MLP neurons of a small language model. Each row is named by its layer, matrix (gate and up: input weights) and neuron, and shows model dimensions 48-175. Each number is 200 + 20 x the weight over its row's rms, rounded and kept within 0 to 999. A neuron's up and down rows have the sign that makes its largest values positive.
After each neuron's rows, "fires on" lists the tokens most often at its 100 highest values on Wikipedia text that the model never trained on.

L4.gate425,217,221,205,207,184,177,200,182,221,272,184,167,203,184,183,221,192,206,198,191,174,206,202,211,196,176,225,227,224,198,197,185,189,193,176,224,214,214,195,188,198,170,176,216,219,206,215,182,195,219,171,182,247,238,226,187,225,185,202,204,207,188,187,185,217,197,160,184,188,206,232,212,193,208,201,199,214,225,210,225,165,196,223,203,231,173,168,209,196,202,196,177,184,239,174,202,205,234,219,206,236,201,212,243,168,181,216,209,224,196,198,180,219,175,192,186,194,222,198,193,193,215,183,199,232,177,208,254
L4.up425,199,178,215,210,197,195,214,189,189,189,183,227,170,190,187,207,211,195,206,192,164,202,179,214,235,195,217,197,197,222,177,189,237,227,203,196,208,209,193,185,195,203,195,190,202,197,188,175,210,211,208,204,175,201,187,205,180,210,192,204,219,186,257,192,208,172,220,186,199,186,183,204,193,198,219,192,198,201,189,181,172,221,232,218,182,205,140,199,162,205,208,204,192,176,171,205,196,190,187,169,158,228,171,195,195,198,172,179,254,228,176,228,216,215,150,206,222,196,191,188,216,201,205,184,192,176,185,240
fires on: " |", "out", "ter", "ight", "st", "z"

L6.gate711,207,207,215,193,264,199,246,163,166,187,215,157,194,189,198,237,187,176,212,222,194,158,219,203,182,177,202,206,204,202,182,190,187,184,178,223,227,235,232,166,202,225,209,183,199,206,219,225,204,205,177,222,196,239,181,204,210,166,215,195,225,221,221,174,185,194,219,141,169,204,207,239,228,187,205,192,192,220,205,205,189,215,152,176,167,207,217,181,216,206,209,201,169,205,217,223,213,213,177,192,235,178,172,210,183,191,195,206,193,207,217,229,216,179,185,195,184,233,203,193,173,211,209,227,201,180,200,189
L6.up711,202,192,189,203,199,190,211,220,194,185,226,217,178,224,213,245,225,203,181,223,215,195,199,191,214,179,187,205,212,197,221,197,197,204,198,216,206,214,166,159,231,240,189,202,235,230,210,193,203,189,208,205,230,197,176,169,188,224,193,216,166,209,210,215,181,211,180,223,206,198,232,192,204,195,197,193,229,208,213,212,207,194,215,218,191,243,213,210,219,174,188,225,205,184,196,193,212,165,201,184,236,228,212,187,185,199,221,212,181,196,188,177,215,216,153,225,183,188,217,198,184,233,218,235,220,218,185,201
fires on: "n", " Un", "u", " Su", "-", " un"

L7.gate16,198,216,208,193,210,199,227,183,170,191,164,209,217,229,178,198,237,194,215,197,212,215,173,194,203,212,215,192,210,199,227,189,167,212,233,183,228,196,173,213,189,201,218,189,173,220,207,197,170,223,193,171,236,230,178,212,214,206,197,189,198,201,169,165,185,217,218,249,227,212,246,182,227,164,184,203,221,221,187,168,193,205,187,180,186,201,219,196,203,192,212,182,190,192,213,200,181,175,231,228,214,204,202,187,160,188,199,191,205,209,197,200,183,219,204,201,199,196,177,175,203,203,191,233,213,171,219,176
L7.up16,213,236,209,192,191,200,207,203,194,184,192,231,201,199,223,226,227,195,217,217,186,193,222,207,195,149,217,221,165,224,178,205,212,212,168,227,190,187,200,198,151,201,180,218,182,185,229,207,208,160,249,169,178,214,183,219,169,200,197,186,201,195,176,162,211,166,225,266,165,183,204,181,185,198,198,185,188,182,191,238,204,174,177,224,176,210,195,166,209,237,189,197,203,206,217,210,210,214,195,206,193,199,181,224,193,206,177,196,213,223,184,184,190,233,221,188,190,230,205,219,171,213,174,217,192,222,183,195
fires on: "-", "t", "|", " |"

L4.gate139,188,199,217,247,171,222,173,206,220,186,187,191,226,189,206,203,188,182,187,175,211,205,196,207,159,171,231,204,182,182,213,221,199,204,212,181,191,190,183,207,191,192,197,204,171,200,213,181,204,157,199,205,237,157,210,209,175,209,217,204,206,176,211,229,203,195,203,233,169,193,159,221,203,191,257,197,201,198,194,246,176,218,223,218,214,183,231,190,189,200,212,175,180,197,194,170,225,230,185,212,208,218,183,229,212,180,189,187,236,228,222,213,188,205,200,187,198,217,181,189,177,175,169,195,213,189,220,207
L4.up139,203,138,203,188,215,209,215,223,196,202,200,216,189,198,223,225,205,177,206,204,193,211,185,170,228,180,162,202,236,187,199,170,179,198,204,186,186,176,176,174,190,219,210,188,214,204,187,179,207,214,206,177,201,209,174,192,167,212,197,193,197,203,133,184,201,224,198,224,202,202,174,185,154,247,203,168,187,209,205,203,192,217,224,207,213,223,182,218,187,212,210,195,217,180,203,195,214,175,218,187,201,231,195,204,215,174,193,226,191,207,211,172,234,231,216,188,174,201,206,203,202,229,177,205,215,209,188,152
fires on: "on", "ing", "mon", "ic", "os"

L4.gate704,187,198,216,205,257,171,222,172,166,228,202,190,199,230,245,215,197,201,197,225,202,155,214,199,205,166,182,187,204,227,205,179,160,172,191,203,214,241,191,187,212,172,209,209,164,197,215,187,197,200,188,180,219,211,200,177,214,204,204,219,206,204,191,149,190,207,194,194,221,190,221,189,217,171,252,206,185,214,211,214,177,196,209,229,216,201,184,194,215,175,228,208,253,154,186,194,218,163,202,186,202,194,212,200,183,206,180,162,216,209,239,208,231,196,221,216,175,172,211,200,205,184,175,242,191,201,165,232
L4.up704,203,150,226,223,212,178,228,176,197,204,199,166,191,197,217,203,231,206,187,214,178,157,217,183,206,193,190,205,195,209,193,166,182,188,181,205,184,216,204,184,186,209,169,203,210,164,185,168,184,183,216,171,200,226,215,195,196,213,235,205,163,229,197,133,185,183,198,185,187,202,218,184,203,190,236,186,203,188,185,199,190,186,207,189,189,216,198,209,199,197,212,223,224,167,197,228,210,187,193,170,210,218,200,235,202,213,196,209,236,193,195,192,224,222,229,224,172,193,208,220,202,170,195,172,214,205,154,212
fires on: "e", "equ", "n", "ly", "u"

L7.gate35,199,186,172,181,181,214,235,176,220,213,225,201,208,229,224,187,199,196,217,217,227,177,203,209,209,174,171,192,184,204,225,212,202,188,194,174,213,217,189,188,184,198,228,198,197,200,217,215,199,205,194,213,215,181,225,214,221,178,182,232,203,151,185,164,207,169,217,200,229,181,203,171,205,174,167,208,203,210,242,213,234,221,145,208,181,187,223,197,229,198,230,195,203,170,252,179,241,192,160,217,218,190,256,197,198,210,188,203,178,211,223,180,195,189,190,190,170,210,219,190,197,197,170,209,219,217,202,189
L7.up35,209,207,210,175,207,243,238,206,234,207,230,203,192,256,221,200,214,205,190,170,243,206,217,164,184,167,192,202,198,188,214,185,184,218,221,205,191,235,191,213,208,226,171,195,209,182,208,182,185,184,184,189,172,211,171,183,177,179,189,169,211,210,192,169,242,183,220,196,195,188,184,194,218,230,207,230,155,212,199,228,191,182,220,198,221,200,156,178,191,176,220,200,182,189,204,208,201,176,163,196,181,212,214,161,196,150,202,203,237,217,215,176,212,192,186,191,200,196,198,219,165,194,208,198,203,219,211,184
fires on: "ur", "y", "ci", "f", "ry", "c"

L4.gate15,216,200,225,203,210,200,200,199,181,227,165,195,245,205,217,207,177,189,237,181,217,189,166,240,207,203,218,196,216,226,196,205,185,194,198,198,199,225,189,183,209,214,234,193,217,212,201,190,180,191,186,196,194,162,189,192,201,224,175,225,211,215,205,202,195,213,218,197,239,197,204,197,226,190,219,216,198,213,188,220,158,202,192,182,225,224,212,202,234,160,169,202,194,189,184,214,169,179,174,215,201,219,197,168,197,175,170,237,211,184,197,210,235,218,203,190,207,173,191,170,210,191,164,201,230,213,199,189
L4.up15,206,173,197,207,175,172,238,198,183,197,197,204,209,199,192,187,200,201,187,202,190,195,198,234,222,216,197,180,188,225,197,220,157,219,202,210,199,218,163,189,218,214,212,183,227,183,211,182,215,192,208,192,135,178,230,223,180,190,180,237,196,220,183,191,226,184,207,219,226,225,218,201,180,220,215,209,204,205,164,212,211,189,188,157,197,195,207,213,233,205,222,188,201,209,209,231,177,191,186,169,163,203,212,211,181,165,220,224,205,201,183,181,195,205,212,200,187,179,199,199,204,180,175,224,212,166,176,211
fires on: " 0", "es", ",", "per", "ce"

L7.gate780,178,212,194,233,217,193,196,219,169,207,219,210,231,175,180,229,218,212,186,228,194,239,195,232,178,195,215,218,214,198,194,192,175,203,219,233,220,222,232,182,210,222,218,181,224,189,212,198,201,223,174,222,189,215,190,201,203,197,181,193,196,196,210,193,194,182,214,201,188,205,194,201,238,204,251,227,201,220,204,238,155,204,208,189,210,204,208,235,208,185,194,188,178,216,223,203,199,180,231,188,216,195,222,202,220,188,180,218,221,190,178,184,221,220,160,221,194,188,195,192,189,235,213,215,214,207,224,201
L7.up780,190,203,183,247,225,176,215,168,194,174,166,223,184,223,189,205,224,199,201,196,207,231,205,212,189,209,157,198,226,177,239,188,214,183,202,230,201,224,192,198,221,192,239,218,190,205,198,165,202,174,197,195,155,197,168,198,197,190,226,196,219,188,198,217,180,195,206,207,208,185,236,236,209,236,169,198,201,158,212,191,225,171,218,206,191,174,214,215,237,182,173,172,194,175,228,179,197,189,209,180,227,192,197,226,182,223,197,238,226,226,202,183,206,199,193,202,199,206,202,170,193,194,193,206,201,178,182,183
fires on: "en", "u", "n", "-", "gra"

L7.gate628,205,186,216,205,225,194,191,181,215,204,218,170,185,231,227,175,193,175,190,216,205,182,190,207,220,218,221,230,212,182,168,191,236,215,201,181,198,241,222,193,190,187,216,188,183,176,206,216,179,219,193,182,211,197,216,225,229,173,230,203,207,236,209,210,187,212,200,209,213,183,213,224,184,196,171,202,208,191,206,180,198,184,146,235,195,205,206,195,197,193,184,228,247,203,190,204,193,227,210,184,205,230,204,217,204,216,231,192,217,220,165,235,214,171,210,172,243,206,220,198,255,184,198,218,212,196,208,156
L7.up628,217,195,220,182,212,205,209,194,188,220,183,165,183,221,214,190,228,192,182,194,196,162,194,206,197,224,195,188,177,213,156,202,224,204,170,209,206,195,185,193,207,162,201,209,237,216,202,172,175,189,206,207,199,204,194,188,211,229,174,153,221,230,188,200,216,216,202,222,225,213,217,205,161,199,171,206,196,184,211,176,178,187,206,256,207,233,208,211,198,199,196,218,181,186,180,225,200,227,159,208,183,222,183,230,190,189,200,165,165,218,195,173,196,220,174,189,195,187,176,187,211,217,204,192,196,182,202,181
fires on: "s", "z", "is", "er", "ch", "li"

L4.gate283,222,202,185,180,190,174,220,220,174,235,178,209,233,206,198,175,228,183,215,195,236,226,190,185,199,179,188,172,210,224,201,181,187,198,224,197,205,207,216,207,217,213,180,199,202,234,209,191,178,218,192,205,208,178,192,210,206,203,202,191,202,194,183,200,240,239,178,237,251,163,210,237,208,184,209,187,202,204,209,192,200,172,185,189,179,216,219,184,184,148,153,227,227,180,214,164,195,197,224,219,236,214,204,196,167,192,173,189,221,190,212,201,202,202,208,223,166,219,194,177,199,207,180,201,230,201,197,169
L4.up283,202,174,219,180,191,182,233,197,170,219,210,191,199,201,197,185,215,175,218,227,212,234,189,168,182,201,182,186,210,217,216,202,205,182,217,174,212,181,192,227,245,207,183,216,182,209,200,181,206,229,218,192,186,205,216,239,214,225,225,217,186,223,175,241,220,189,206,238,238,192,187,198,177,148,200,167,184,190,194,182,183,188,206,204,183,195,238,204,159,200,158,228,185,174,188,205,218,161,235,188,198,235,231,212,198,212,181,154,240,156,209,152,221,206,186,205,185,210,227,231,195,166,161,191,220,208,198,174
fires on: " (", "-", "um", "en", "ion", "|"

L4.gate558,219,209,171,183,189,206,191,223,169,230,181,206,281,185,201,191,217,185,189,216,204,192,218,193,193,178,224,189,201,214,198,168,156,212,196,200,217,212,195,203,211,166,205,189,215,222,191,223,207,180,200,218,203,187,173,166,232,205,194,198,240,167,176,196,234,219,209,198,236,179,205,214,199,191,175,221,172,210,199,166,193,195,157,202,216,177,149,203,171,186,194,207,213,156,204,195,200,188,202,222,212,196,176,194,179,192,182,214,214,220,246,222,210,189,220,200,178,194,186,163,215,195,195,216,206,217,187,181
L4.up558,196,209,168,168,196,180,198,225,146,189,193,204,198,196,227,206,203,241,193,211,179,193,237,202,205,213,189,207,203,216,196,178,182,186,193,170,200,188,190,197,197,165,206,239,173,223,228,194,197,163,214,171,184,212,197,168,230,198,188,192,213,188,158,216,220,212,196,221,230,229,236,185,196,190,173,222,210,219,186,190,203,222,189,210,199,221,189,206,207,223,174,196,205,169,203,235,180,203,220,211,228,199,186,212,187,257,179,207,204,206,210,173,171,225,220,161,223,180,208,188,194,182,193,237,224,219,166,149
fires on: " |", "ca", "|", "a", "ap"

L7.gate650,187,188,193,188,235,227,202,216,189,245,203,197,234,186,174,182,195,213,179,213,187,213,171,227,181,226,193,178,201,209,170,192,210,223,177,181,168,226,219,189,203,210,221,178,213,238,179,199,218,211,168,204,224,218,178,168,178,214,170,214,183,173,201,181,182,206,201,206,175,182,225,189,187,209,216,217,162,172,179,212,195,184,182,170,213,221,201,245,178,195,223,257,204,165,230,210,208,189,229,207,188,211,181,186,184,228,175,198,181,181,216,197,200,226,175,213,202,204,201,169,215,203,188,195,202,194,198,206
L7.up650,158,185,205,185,178,195,205,201,175,184,195,176,216,220,219,206,236,221,159,192,203,185,189,209,219,215,206,199,236,213,185,208,204,182,174,209,209,199,188,159,213,196,215,225,216,182,178,212,186,200,175,199,188,243,221,212,207,179,209,160,229,225,217,220,180,198,214,218,179,179,165,215,203,166,192,173,210,244,222,205,228,226,166,195,188,204,211,209,193,219,210,199,154,195,182,221,175,175,211,210,174,197,192,222,193,234,181,184,209,211,175,187,176,191,198,194,180,190,231,183,200,192,212,177,187,191,170,183
fires on: "an", "n", "k", "ish", "ic", "e"

L4.gate517,210,204,192,215,213,185,211,160,225,185,207,206,203,219,250,219,206,196,214,181,202,196,198,187,208,190,196,187,195,260,202,215,181,172,198,222,208,248,180,202,209,203,208,185,191,219,199,191,179,165,149,228,208,205,198,226,211,182,177,188,189,159,217,198,195,186,190,210,181,196,216,220,201,182,208,239,185,208,189,221,210,178,200,195,222,204,184,208,202,171,200,218,193,209,227,183,230,181,176,203,275,187,187,208,175,181,213,204,192,171,250,178,214,206,210,209,179,209,178,208,183,223,198,196,199,150,225,224
L4.up517,201,188,202,212,219,206,227,173,222,200,229,217,166,205,211,248,219,197,239,160,183,226,211,190,211,194,193,221,186,238,212,218,210,182,191,222,202,232,179,192,245,217,204,225,201,208,219,208,173,183,186,207,231,201,190,235,199,172,178,208,196,211,227,221,215,175,174,200,179,191,165,203,183,205,183,243,212,204,182,208,197,183,209,211,218,185,202,194,184,211,195,212,217,215,204,188,202,200,204,174,236,189,191,222,184,197,224,189,200,173,216,183,187,247,208,212,215,233,183,204,202,222,210,189,218,203,216,237
fires on: " Hu", " Mu", " Su", " Gra", "ur", "u"

L7.gate453,217,198,228,161,232,198,189,190,176,231,231,209,192,213,158,229,205,207,194,191,205,187,240,197,200,183,226,219,189,171,163,199,189,207,185,208,213,194,220,178,184,195,196,193,187,217,205,202,213,222,215,208,199,179,210,183,201,204,172,213,219,203,165,201,220,163,211,194,174,230,221,159,219,221,227,242,199,172,231,203,183,166,181,198,167,234,201,190,169,197,216,172,221,184,196,216,204,233,229,189,208,189,184,206,228,189,192,189,222,218,209,222,211,205,184,206,181,223,192,224,185,206,189,216,194,209,161,196
L7.up453,197,180,207,225,222,249,194,194,172,224,206,223,215,214,188,183,201,194,214,202,208,211,235,176,218,178,193,194,188,207,204,175,199,233,203,202,173,214,229,153,242,221,224,193,173,185,186,213,220,184,175,187,184,230,181,193,172,222,226,216,202,223,201,179,209,205,242,227,194,197,197,191,209,193,205,186,187,199,177,208,225,194,177,209,202,228,198,198,162,211,211,175,223,198,224,198,186,184,197,227,213,226,213,225,173,198,231,228,199,198,199,213,178,217,216,211,247,227,204,189,208,216,198,236,203,208,196,188
fires on: "d", "ig", " in", "a", "cur", "ct"

L7.gate374,206,214,176,185,222,194,197,223,215,202,204,193,194,227,224,204,201,238,216,198,212,174,218,220,199,213,263,192,163,207,175,191,202,190,231,218,177,195,202,210,217,206,205,180,211,211,226,241,169,215,196,180,221,200,211,159,207,219,180,202,233,186,182,165,227,201,197,194,196,187,204,203,147,229,200,217,195,205,218,209,201,209,204,183,219,213,226,222,185,200,205,207,195,198,241,196,176,155,224,201,195,211,226,156,186,223,224,201,223,200,207,234,243,175,223,203,167,187,233,179,205,213,222,178,205,206,208,202
L7.up374,149,196,188,195,180,199,213,220,179,232,202,199,182,209,213,194,208,225,212,211,183,211,188,215,222,227,207,201,212,206,215,188,208,182,183,190,207,231,184,208,191,197,205,193,208,238,200,197,185,192,196,210,193,210,181,162,219,161,187,180,199,165,217,190,194,220,185,198,156,215,155,221,186,221,199,211,224,208,239,225,217,265,238,191,193,203,198,183,193,189,176,204,198,212,187,238,164,178,217,212,186,222,234,187,158,245,202,202,161,202,195,176,187,198,199,222,194,180,197,241,203,230,226,213,183,204,213,198
fires on: ":", "n", "S", "an", "us", "tt"

L4.gate718,199,207,214,234,200,218,222,212,188,190,193,232,205,206,193,165,153,173,177,178,199,215,188,224,172,197,223,213,199,203,181,214,195,198,201,233,200,192,172,195,184,204,260,168,203,150,227,178,197,195,219,195,191,185,215,196,218,206,219,187,194,211,179,238,216,210,190,207,178,196,196,158,187,221,256,218,201,226,206,205,199,158,192,196,205,203,210,213,179,193,182,191,184,204,164,192,197,231,192,196,198,210,207,165,187,224,205,204,203,197,207,197,211,196,213,227,204,220,200,223,219,199,217,164,203,202,210,216
L4.up718,188,195,181,161,202,210,218,199,190,194,191,186,157,203,208,221,221,221,185,204,163,215,229,181,186,190,198,220,173,204,168,204,215,207,184,163,179,214,226,174,242,219,208,241,225,225,185,223,208,174,184,221,213,175,209,194,223,182,220,218,220,221,210,201,138,173,196,200,222,200,231,168,210,187,211,243,183,214,205,224,196,170,228,179,211,194,200,194,194,208,200,202,219,192,197,205,181,199,195,198,184,187,222,227,219,243,187,200,176,174,188,194,204,230,163,177,224,220,217,200,202,213,187,235,200,226,175,226
fires on: "et", "ne", "ate", "ce", "st", "ed"

L6.gate499,186,205,222,202,198,215,214,196,225,184,190,195,223,192,192,242,239,189,215,214,171,178,193,200,214,168,204,192,193,199,211,236,191,189,205,226,221,196,203,187,201,227,217,227,215,181,254,225,193,206,222,181,196,206,200,173,201,151,202,198,224,215,196,230,214,180,190,156,172,195,189,200,191,177,229,217,173,222,200,223,193,207,181,169,173,226,188,205,209,205,219,211,200,193,201,218,233,191,174,236,211,190,186,209,192,205,176,168,187,191,223,182,191,176,201,199,215,238,200,215,159,195,203,218,202,201,164,231
L6.up499,189,193,180,187,209,189,238,184,184,180,211,192,201,204,224,236,195,187,183,217,194,190,234,175,220,187,173,181,253,200,211,249,181,227,173,197,228,184,171,169,255,210,222,197,192,210,201,215,181,196,160,214,198,213,246,227,197,209,216,172,247,228,214,210,201,190,233,181,174,188,211,207,207,198,217,198,171,176,182,191,160,177,214,211,183,193,186,213,206,191,176,220,226,211,193,172,201,216,192,228,187,197,223,196,177,216,191,205,217,233,193,240,210,196,185,180,155,216,208,217,195,233,204,224,188,202,222,230
fires on: " un", " Un", " (", "ra"

L4.gate487,183,193,185,195,181,218,249,169,220,230,211,179,169,217,212,211,182,182,200,198,211,180,181,230,202,226,189,161,230,226,168,195,165,186,209,173,171,216,197,188,232,184,202,193,178,197,202,190,188,190,183,210,216,203,184,175,202,220,176,214,172,212,191,190,177,191,199,181,227,186,227,184,219,202,202,193,180,202,180,205,172,232,186,190,213,229,199,186,217,218,206,191,227,176,236,182,199,224,218,222,205,173,197,208,197,228,204,224,228,245,202,225,227,194,221,202,177,176,188,152,200,216,225,206,212,161,228,196
L4.up487,232,189,218,183,207,231,185,222,224,242,168,184,174,227,238,178,175,196,194,192,218,213,206,190,191,224,215,215,248,221,203,219,233,180,230,212,193,208,213,205,205,223,211,200,168,202,200,227,195,212,217,184,217,167,207,155,190,229,189,226,225,222,193,169,177,222,218,192,223,224,220,203,217,204,195,221,159,221,159,232,204,165,206,182,195,238,195,185,205,208,215,204,182,178,209,250,221,190,221,185,189,180,180,213,210,191,185,180,211,233,212,173,214,184,195,169,226,206,214,182,179,185,197,165,180,235,211,217
fires on: "ur", "in", "ative", "f", "gu"

L6.gate537,235,203,209,183,222,179,190,184,156,216,211,203,184,209,207,225,197,211,215,214,233,208,166,156,204,243,200,174,212,212,203,205,207,203,193,192,184,210,230,174,168,171,213,202,200,174,177,207,235,181,198,198,218,214,207,219,226,198,183,185,166,199,238,163,199,162,207,197,209,178,187,182,207,207,200,227,176,196,212,243,213,212,176,227,186,214,216,211,189,192,195,192,198,203,209,175,197,203,205,199,182,190,201,210,155,205,160,190,254,199,209,199,191,180,228,207,211,228,193,218,196,197,179,193,200,164,186,260
L6.up537,210,219,245,232,211,194,174,235,200,188,166,185,206,190,169,199,213,226,241,188,194,169,203,188,184,207,193,195,205,189,213,191,215,221,190,207,197,183,201,194,195,176,220,154,209,193,168,205,202,210,192,217,193,247,238,225,191,189,185,180,178,187,193,185,159,193,224,197,195,204,192,174,198,157,197,182,182,210,206,187,180,204,213,189,180,190,219,188,213,177,202,217,196,200,191,188,209,220,200,170,213,202,218,220,216,248,247,186,202,216,218,175,169,184,189,223,215,179,216,241,170,168,184,167,185,194,206,239
fires on: " he", ",", "y", " she", "il"

L6.gate666,178,198,214,197,200,203,180,238,162,198,233,193,205,206,203,213,174,188,185,203,234,231,162,186,183,218,216,195,166,203,170,213,181,189,201,218,201,202,166,220,225,198,178,163,188,191,178,196,179,222,206,217,189,195,213,182,209,194,254,221,196,180,196,203,211,219,180,190,214,180,202,215,228,196,181,227,159,229,219,185,189,212,203,182,190,250,208,202,171,208,206,208,197,232,209,199,201,163,217,201,156,189,214,163,204,205,162,215,222,190,212,215,217,212,178,190,207,209,207,211,225,221,208,201,201,182,218,229
L6.up666,238,180,213,198,195,233,175,197,194,166,214,211,230,197,238,181,188,196,173,195,175,225,192,189,176,237,174,187,224,195,204,185,197,225,182,209,190,169,203,191,205,193,196,193,167,186,207,202,219,198,181,212,189,207,182,226,213,185,161,219,209,172,226,215,209,230,195,180,186,232,173,221,204,215,212,181,218,206,219,192,226,206,209,186,210,189,211,175,176,223,200,193,157,199,186,196,219,221,201,186,212,172,232,162,229,191,185,186,177,187,205,240,187,199,207,241,194,196,205,226,224,186,161,199,174,142,179,183
fires on: "ed", "al", "el", "00", "o", "ro"

L6.gate124,194,215,197,179,229,222,184,209,192,223,205,182,227,183,191,214,187,209,195,207,192,193,220,194,176,200,210,210,192,202,166,213,187,215,190,185,211,196,217,209,215,209,203,165,202,167,213,239,187,228,193,191,210,200,195,166,207,192,181,219,210,198,229,185,190,170,206,192,178,182,203,187,215,222,218,225,215,196,185,185,224,175,236,208,186,217,196,215,189,188,179,166,196,209,173,174,208,209,167,213,224,200,223,175,209,234,249,210,209,195,217,183,231,223,175,237,193,213,218,179,200,211,188,194,212,197,227,241
L6.up124,197,159,184,181,240,209,201,182,166,207,178,202,166,213,219,197,193,224,182,192,169,212,198,186,192,194,227,206,203,200,172,179,173,173,203,198,190,190,173,166,160,217,219,215,205,188,189,157,176,184,200,208,197,197,206,202,231,208,202,188,173,190,182,215,221,221,223,210,208,203,194,172,201,198,222,234,199,181,202,193,178,200,180,186,200,230,239,202,178,174,205,221,206,197,212,206,210,190,191,195,202,173,188,207,198,218,214,183,190,197,184,180,220,252,186,178,172,175,214,197,172,197,217,213,197,213,214,199
fires on: "ed", " Ab", "ce", "ated", "red", " since"

L4.gate450,169,202,181,184,206,229,155,167,228,208,174,164,214,150,234,176,173,225,215,228,161,219,210,189,178,204,182,195,213,194,203,228,191,168,184,197,211,196,218,189,230,231,206,188,224,202,207,233,251,184,174,190,220,197,195,155,203,184,227,210,183,198,169,214,191,197,223,198,189,162,214,208,215,208,220,201,188,214,186,191,189,255,199,192,184,200,197,206,204,198,203,183,186,230,201,203,218,195,194,212,197,246,193,190,221,221,214,182,189,204,208,219,218,195,245,220,157,232,237,239,179,196,179,182,182,205,221,166
L4.up450,221,208,221,200,190,226,201,221,168,178,184,167,193,172,208,218,196,229,199,197,174,234,196,200,213,206,237,190,220,170,209,212,183,169,239,215,202,200,174,157,225,221,209,192,192,183,255,195,219,156,189,195,190,188,186,197,188,212,220,197,227,222,215,199,177,192,233,240,192,233,193,222,177,188,209,189,202,213,178,210,181,239,176,182,204,199,198,187,207,211,168,217,190,188,216,212,200,227,211,216,167,222,233,191,228,197,185,215,210,221,190,219,232,185,198,203,213,192,222,190,210,199,182,145,195,202,235,212
fires on: "or", "ial", " research", "ual", "arch", "al"

L4.gate377,213,214,193,204,172,168,205,192,220,176,210,221,210,220,217,204,179,190,189,200,208,209,184,197,178,213,227,197,231,203,175,195,220,176,237,240,176,214,194,185,237,204,221,187,179,212,189,210,191,222,191,175,250,183,181,171,171,216,207,228,230,153,200,184,184,252,201,183,197,205,218,196,212,186,217,199,183,220,193,205,216,155,218,213,192,202,204,209,206,228,195,201,190,183,200,211,214,169,195,214,170,172,216,171,210,189,177,175,204,195,206,154,198,202,203,184,186,224,173,179,206,167,175,231,210,205,170,218
L4.up377,195,178,216,172,150,201,210,216,200,187,221,213,196,226,233,192,182,177,204,176,174,198,205,204,174,206,195,193,208,211,198,171,242,195,195,184,199,195,225,183,224,182,236,207,161,216,182,223,199,220,211,210,196,176,195,198,215,171,224,199,176,173,203,198,150,208,209,198,182,193,177,199,186,211,199,216,231,206,210,189,152,204,196,223,191,214,187,175,216,215,187,215,186,200,205,205,232,258,245,201,188,219,179,164,198,184,196,196,215,209,182,212,198,211,196,182,208,213,198,213,209,188,187,210,191,181,216,192
fires on: "al", "to", "l", "ed"

L7.gate529,188,234,217,217,213,192,215,197,192,193,203,187,206,192,224,222,177,217,203,216,194,183,225,196,203,225,208,207,201,173,229,194,205,182,210,203,194,213,194,190,215,202,175,216,194,167,219,247,182,217,220,214,159,184,203,186,174,224,190,190,197,181,194,195,214,210,231,197,185,184,209,169,219,187,225,208,236,201,199,206,173,181,194,187,182,191,232,175,193,179,228,204,204,180,211,150,210,219,180,211,192,204,178,200,187,241,153,185,232,224,199,227,219,207,176,216,194,189,174,170,186,187,196,201,199,200,228,238
L7.up529,183,187,243,207,213,218,217,223,203,181,195,222,216,180,204,201,221,225,201,210,199,209,192,162,204,224,167,219,186,191,212,214,195,212,185,195,216,190,192,193,206,203,199,199,160,208,192,215,191,190,185,205,219,200,208,180,215,246,232,196,149,210,173,209,190,176,200,269,189,221,223,191,172,200,187,206,165,213,224,168,184,207,160,187,165,185,216,212,201,184,223,217,214,181,214,178,214,175,161,215,205,212,189,257,207,245,160,197,190,214,203,186,170,227,181,212,195,189,186,242,171,195,206,190,192,248,183,176
fires on: " |", "ic", "ri", "ing"

L6.gate435,201,201,188,191,212,218,199,235,185,209,193,201,228,171,260,239,202,196,197,176,188,203,180,194,218,167,203,179,179,213,202,203,191,211,195,200,235,209,176,186,189,184,229,199,212,218,216,214,225,201,211,220,200,203,202,164,195,198,193,190,172,213,215,223,189,202,208,163,188,178,212,194,217,209,211,199,215,188,187,180,205,176,212,199,204,226,223,219,196,203,221,214,220,192,195,174,195,190,203,201,195,198,197,172,217,190,219,208,167,198,220,191,194,235,220,175,205,198,191,182,171,199,179,237,224,212,202,213
L6.up435,188,216,211,199,190,235,187,188,180,177,211,186,193,203,215,168,183,178,203,198,173,174,194,230,198,208,200,189,203,180,186,212,207,215,239,227,194,201,170,172,198,188,209,238,230,218,191,197,187,196,209,169,186,192,168,212,215,216,202,196,184,182,187,213,188,197,234,200,199,220,195,225,179,222,223,214,186,206,145,224,196,188,197,207,210,195,215,228,211,177,218,205,193,246,181,201,240,183,222,209,155,201,195,188,241,207,247,207,194,204,222,164,198,166,190,183,197,186,199,194,188,201,208,196,206,180,170,208
fires on: "les", "day", "ra", "es", "ce", "os"